{"qk_norm": false, "bias": "none", "init_std_o": 0.00777, "decay_fraction": 0.712, "decay_shape": "linear", "batch_tokens": 65536}
MLP neurons of a small language model. Each row is named by its layer, matrix (gate and up: input weights) and neuron, and shows model dimensions 0-255. Each number is 500 + 50 x the weight over its row's rms, rounded and kept within 0 to 999. Numbers have three digits each. A neuron's up and down rows have the sign that makes its largest values positive.
After each neuron's rows, "fires in" lists the words (lower case) most often at its 100 highest values on Wikipedia text that the model never trained on. A number after a token or word is its count.

L3.gate614:508490511520548454502530479448515451506491529473544457433577484519451473578509454448474453361458508476570482485444514497550518485496522398540439507535510596405448512463488551440483493401526447516431546503523471584455576547561476544492530519489570480529455542519432414493504455512440449500486501539491495513515468663413487439550428465499489569465473468439508454536505460515528533505442556497445545468452538586514529496448476365506492549519522613568467447464493539473542488543533474460418498455433563417522573608534557586477393550462511401424478512560524540513560505498522460410475445497509503490516558456432523369444605566454560444522575434508525511501449484524455441424455524435503446627475490547457455559477482529447464416461408514411548422419552539455476501438546530
L3.up614:527518525504427521456490515469600447475531433528457572516465468539476468622559407475445555538440463458458496481477453494530565451607474526489495449409617478591589465488421462597560536488521402511496548564448577482486433459451515500454535620438544543566566477506402404527575467549538542503609482510535450533487590511556482515468566481484485504471538522469465516464489447560585449492503520406469580588594527508560471469567452432448568559527552574467442436554495518572445496522464602488444577523452474502531513398512535479518496473434547489564481527500445489424514448512514510472545461504414454508487572520510423538486459485607436465468545431480543561486515554602527485566479466451512475500408499543444404458540451517480505485545539601463540494560491482413523491459420543
fires in: "6" 31, "16" 8, "60" 6, "website" 5, "2006" 5

L3.gate405:552517490438548447403487533466451466527519552450481423525505522527513602515466435462452542536519502460452524440452494486537518561521497471480475448568575452489524460561500460512501500467538529543475430520511500446589471495496489423558468457483558432470536519567581478579635470504437431555510464470580578508489483489467402571439572531491554487444535435469541584454582516487476464434506506534443465493422592564490502373570530511429451434462403473462522531389526409510555492439572466437528529430465495488520555419489480524416493551505478557526467507511587451479489523433462583573493426484516520460554424484499630576404538564450511481519529564511444447504412478484570466574441579526494494575461532465561549461585416593546498497476523544588402524507495596527501453537405471
L3.up405:418552538416432498460535525427572465560405498496523410504574492524542486444581572544414544521457504482476505490531512433562586481471466486462477573558433395522470484535513578484521522410531498478552434576585552487556518575546523544578496566411413595495546602445438415541554527582486519446459597559386427495519495487526480545515493468443499477578596590427534491440542508541508540496450499576476556581443466520535514438504592459511513553511497516556531540499468478428407541472421466504608425478491433455453592446570475468470541487555549521418445539508527521454448548519580528485511470542524552505476510542461452511466584550478462456551526517474477509436511424471463508494409506568470514435459527517523575571476454441512519535446440508463526490501574434487499400379548503
fires in: "his" 33, "they" 17, "these" 14, "their" 12, "he" 5, "we" 4

L5.gate507:528554591482538469585548490479539486465449576475472490415520536531511423542545504510568507492439472466464510415497498515555514504508588502382450553396482508383572459504507541503605511442526524528532430491417505499560578524381558431558484480459503498421470529602580439433424506437465554502445433511517473526513477651411420528560445427521543560517444519528499530491450518487598563441499549432439413534543554562443398472610509480515515477477465512473494511491453461495497409480487588524558610524504492442503510439594430574505539538587600461532490559504553435403543510526537447427535499608532542517542446528536577488457435526503515497553443498553433508563456477522518455533483439465431469556439543513474504484485560493506530508486564447502483482453557410518419468485464515
L5.up507:503419502471493490546550480483368481555477536413459499552388491539479585540535535509427582548538533524473501461511538448410470519525477586578504514474522501538431528577547537550499510420496392458502504567527492556465457455526468487408437490439460535569523492432439462406497505473445521549530465530399465489555461532514512554457518500581482456572453462509479487519502507541442472525531554497423446486450513525390503479584486429463547416570590523408470407543396499527435529489575497549550469448421502660554563420496466448578397542429538524534496492565513558560557474568485490475539510349641456496483560483575548471544444510533520485444512459555451426448538577464506529548473484503561526512424518437542458562526492489542447420510490542500458549555441487546531491491519549
fires in: "6" 28, "16" 8, "1968" 6, "1969" 5, "1967" 4, "1960" 4

L7.gate1188:491489473508410608431504462503550502461547584583444528483517581492483483416486446515487526463423549478540486544463437444461436482566417435465437551400515558440470476510530455559514517466541549556571424494507506645522480491435531538620502484472522442402533446590484475499531561481526386501512535545573526500390486502537473539563444513438560418515469467480513524425519558547530550562509482502466438577565453537418461508471567458529481507519510509536559494529517490410455549454494500562416440564449424509551530390551508470546559518472587478568595453591526545537466546475428486492450552543545521495517451402544515535605533502485399557482476548507492510531551567532500486446551432391516578653502528494503478515521467435511524442545485506427462488447426489538460541457418546
L7.up1188:431580591522496569485551534524456472528559517429449562562467471523535572417510574508537515424542476453545475531515428487558540436532514513490538420396511457586485474410406475498570487513520560375479473506463471484509587435528583514569489522600513412462504477481398512592477586548480454520467434485445488464549553465584576534491544525534579475482604492503524506441564464516544527492559564557546488496396497510565536466496511495430450516467466498516555458525526492471430572550457522463493484562493487485463504463460449558463424463607540412536444540511518469462579421550430433432503488553588409459475571433509564502479535482450534519479488464590446479446533550459490476501448590520543478475550578435510537592505501537473525516469410639603472451539432433462489407506524568
fires in: "a" 55, "in" 9, "an" 4

L3.gate218:467370422455474503498493439456566488537418578513542590504550545377504535400461510434570455480494537464479492495553457502504479402515512471508511421494581475453617548483438550579565558497476494478470477458412552554511403546553495534389416492403496590454479616516524539424511468553506466538483497555406470599543508483525514501572480492492509530487489506535484499442526567518578561548526466530455451556511536450474520518491538496586446550410588445438493463529530516458562466473487561569509420586434488513560536450542521509469561484427558476444508449507600450586454542419515519510584491510494531439588463538486473491492549548452556497590485447413520426537498496374500524476449471551597513463546521474496515579494527464581466539533592454431533564521474569551460459532507574
L3.up218:547529585544428466546496480566526464545450426431502393524513423532506588452466431491482535563447442443465415442522507514472600527509400491505471555549545513456504539536536531441441570493539582496551561512494425463544428579406461577546514538487554503583464604528545525398496518556540460489533483597464492504555442492605461501498573556531466548494430463562544472515552416484426545465404458519504482447501485518573493495519516472515499517601452458480520480478551493424486419536443589439514546456505465545581501621487470442568504502470555478467475472438461523539503580472415459286536541533514527525504445489514528528559542405503607505521592554542508439480551453532402442534481482420519516528509588488537548516454470551439470492596502511430473478453497448525534522492521514
fires in: "but" 52, "though" 10, "however" 9, "although" 7, "probably" 4

L5.gate334:499464528534508443546448505572530503542504459406492578397494648562445542409550508552523437450437452464432571473523524516528506460465516463483471438550509470462560541453462435514550530513533453577508441518478592491461399508413535501486469514512480562519512483540479304480553430460505609552552517503540535481531516541510485471387560502405572474448470481398489546499503479472536513481436400520512458538450465511446456398545456490520492578503523540512410598513492476459486516485502505449461477519420485493484586470566588534585462641533557477613518499447546593508450516470533587477521516525480457581495530432599521454475586526502532577521618556585466513561455416470411499500452498457494528554558482522498468486454488515484453445528510553417437493436502542541508502500469550
L5.up334:476547509507530462548549478527616512497551529449444496464490490498465436487509476528546509590558580572499612459478413478487412486543439406538554551545576535465456542465516532426513616508451496426506429463490476536587508560511515462479476496495514539447504412471523508521581458505610532497454479491571523524513563465512508524466525437488584591439511512492518483419485579502608434452490548499492493494514582490479525459470607476528538606507458555451531458502500584404464513504535591476542599425438459515440475555503456497476485404497459445463490459420499449595475472486489556479355548472599459502460435551512502452521526412408582562480467549529495515461495494530561445567617603470513589528535505477552548563465517495482511474428582610633504453460461491445465469485478449
fires in: "a" 37, "also" 9, "an" 8, "first" 5, "made" 5

L3.gate1013:461493455432477581550438421604499508450578498504468488542535476381454566478440577552418463476439570402522481465461467569444535477474467526525449415453482586569542486490559522545493527443551463543464414546593534476492463563562539490494586463460549485481452598489507441472447521448572488520521504496456487623490488473401440461558530444459556451453406495479463583448463542476437481568450478562484460516438395466489520462515481476504545510467446520503548496479524490511558414410476472530567624525490460503539565467466482504417471547552579434552490520470563514515523406491472476531443553561526437576417558537513479456412520398513545552448577449501459456546443403439508538472439528565577485524556574443517516499490480486444480485488605580495538464414523452565486481612518554
L3.up1013:497508467535557506462555564507553473459499467458451535533462506531462492479526595604542505514494624494497446564420524426466586587577595610525496392441449454534506519439577523470463505552419589567501476457504549481565605564507494523462606588463491520505385504459520532512501611493482504556557515464399464609434442534481482399541481526484566480519437518522553425406536567484515454513413630424507536475532482476454522550458462494523538576446556555518540495488557508513459499429542509508466490448525460556535462543426443556404431501502598470510443560541495534512512424403474494482529533494460473545450515546464535537412533480394474440505457422426466513448493420504494461524450489614570526521502448476492418589445487446484510481468549479531515446469490539436412513487524491
fires in: "a" 26, "avenue" 17, "to" 15

L10.gate1164:598511436447422508478472488642531574542573486533369476499487434453454500512513435492509495411451625590482547564564489481515536409471444516523495548541511489502496505407503520477529487527440444436587447583498442578595455504550484542449398507480534481532495441553548475409571547422455378449467497455488492556483574460473570588579558510422521566551450552481513473587559517438498511449434554473503493518502480427455456481485515503453466487462627483436567508492597444523408478501503518529506512568481482572634508484440411577598564463490501447472441505495509559495439460544512527430450540508584499510513434521476505460564502545523482516514423483534508442508545582506544563485496468481501469558514584491605458438496468455571573490487412485456512473560470502467563554505450464
L10.up1164:456524457588454564437439449441486400493477447490519527527508451550397528513410512587416428469495595457456560539463449477516553510471474552427417556493388496510504501450534510479485408491490514527475420474483459370480649499498591530517553493464479482537510476493539473552472452574489519463478486516518419610467484479592481533508513411482573538598431575389454478483538509493450572561578485441593475505480563421550399504479474469552466420533603485522515444534527551456510524430462515519495420477482445573511515504529495544513572419448454513541405487464524517534579462435537575540461440499590465465514591448511477545434545479542481477475420434466497497511415462387540525452490571480454546505487507482482432491424546521446602500521557471485387466521458515572511447499526501
fires in: "a" 95

L5.gate1049:535462455464527525398533473423476572594529475555476511465554419501524497504516535456555484628416482519522503435582454466571514437611456611493464504551505519555490501563487484573576530463531426559510504537459537440492541509584460441489425467495513498581497574453446517374487515502469531503512452483399538474584469502449533506451595588478584568453558527521454551552622492398468552463448488471436534527553426525457496466535468492445589540542503440447564473484535487432517538470504385551522485457581563490570499509501527605455464473581482523599475522476492542489523410520502512505527496455539481522571551498602474473406531436457589530490450477484485582528465454435431412481549469469573495448502442498522436545507542569499522505572536556477525591438439485511420538560554599
L5.up1049:427404485454499431506488550477509404541512528538513498545497504515497483443531485447544546478429583471504492558566503438579450379504545510537509547563474507500527542474583567657562525456498473441475509574424554440524553435463508525467562413465475541499511554551414545520451529476506536570597569533591438565449543529501433428472534496445517502479516563425471440464537554532462565503485500502554530500501434572490571542644575518574600518483530445511485465500502483540497466490523584433446426494537530478440461502488546495437488529502544453450423627561534555544450542600515484538425459449509556524497510525541421513570505454406485417377472562524524474475557482493421470553460533449470498453401444531518570625511588515485497525535519412510540541549442504461559494415452548
fires in: "on" 31, "april" 10, "they" 9, "march" 8, "it" 6

L10.gate17:426437458524421499408452500488503482568542431564525461449521477520482495452475455492540491458470600486474601475519426433468503520545438413423513375548499560377502500509529540409417502519460534490459664554491514551461473503530434456453403481487508447496434535522438393551531563536441450511521476543508559533570527483547484469509479526463448554491505521487490522487570497487463519462494497431538536449468521536446563508460565460479537512494495498462517370432477547527499557566581435470520573336461435432505549552489525469461495582489524453469500487551490504524506454560538507419511456592515585635461450429491488448523549505522447549459419422485514506499501491583490559443483433535462512575476516446543503418500451404473555520546398387573528492431542449462477604477559475
L10.up17:496539504591422457506539570504481439558503437456520546518505533583479560504522538537453562514536504451526516571469462458550488444458483547513535405504626571461474513520549491425487445488436479525448515534611479521496476497532471513480570542473507447444549542520415457486424415482528481427439426517463496480598533523482613481489442491508511482511529413495566463516517601430454558435557535543525484512512440438590595513411530555506449621503503508447536504440538557498507606471499499533493540428511476521509415460473517471439415499496543441481536521517545543538406457488528508523547528404463617537510491523590516508541431541477539538455446533528526435496586461571439578506623519515427418577583520518502596398567477421555523521461455456581544552470428479396539579560504408
fires in: "from" 14, "jinbei" 8, "on" 8, "of" 7, "gebhard" 7, "2006" 6

L3.gate487:496546364487539592554492544514454522568516488488544545467494542497482490524492540427495511507553501472408440569466471539513504450471428448529583573489455520457515513544550502547448501444562548408447490485496462588528470564486445448481553454455462513477491457467520526529482408464541534492486480518471428457541514429576465522530467484580581599564473421426568465492550447473580482534532484602516445519483552473544483526458512475484507441495501562528422513484461402471586456428409517495490532554513530457514563523507501545487474544409496485461530404502482387682545589532530535431478450503498429566473460441589564485419620556544657552464479557516555496426554533468450505554409519446458449503575521523442455497583502443560522443434522489467472545382483477475542481482559421
L3.up487:585506432483520550459622513603555494512431544560425533471535472515469503531463574494478534526536509498482508462503491569402567392440475481466515471395559484573481470477523456488476522519497545450543537490581463537482467467437418429579520497529617487436439529500501495489418463556517479493418530547428556502556585509523444489493480495526530467493432562512444403519553455461503611471604529481463536536564575526474482472471451479514523500480534463568611501492413456395503619480532483533516506535392447533455555500466517562470459532580497579496559372401515517449534514445495486434474407535557578543558504499440507433545487440477515556419533575446529521499515498433435545504548433494551510468515541417534552517545445443456453600565438547506479476494491561530582506590364494
fires in: "however" 23, "but" 17, "although" 9, "this" 8, "though" 6, "when" 6

L10.gate212:512553427583562530432429449476517478576509487492475529543590517479528385516474595487458604486389590444555569552482429535506530494453419484487423352602458546479502479512434553500588537434531446496536472547470536528534522478451451542493585488440573480496436533497431467544480457563452529493480494437442494535478458455514470522535536604476495472522511483398507515601482575481477562486483384460532487482469476566420526451555561467519588429511465534531544437553526485575471508513481552581507512480497410405508411476472514466416467530541492560487472528525547437592499406510518471523379485567510528465465496493531458534512503580611473493392483447586471483480455424512430461388457601428560477525495461541469441414478503472472522533506463519424464553432518469560503537549496512
L10.up212:506532544524494453423625517540606532515404507482494558484552379568559474479546548457549561544481572525595455499517500573607504503505520469500562556500452472451447453471603592497504580480494496513475577540421516489513521448435488460540564540435480444421565491455503557556455517485481513540491510536530491513485445512560598471543451531491497493569592472506473469442506517453519426456474515544543520514566524518486576556506640542517467471546547572543482471484436636479571497572518620620491534405510512542531457605405447541452515525530489500499554519409534557551462471506489508475541547579488524559452450551466479474490428438532517534553394428546479444399458476468549443483455455557429427501594475531555450508500476466410440469520475571570484497472567467586481479583536507
fires in: "on" 97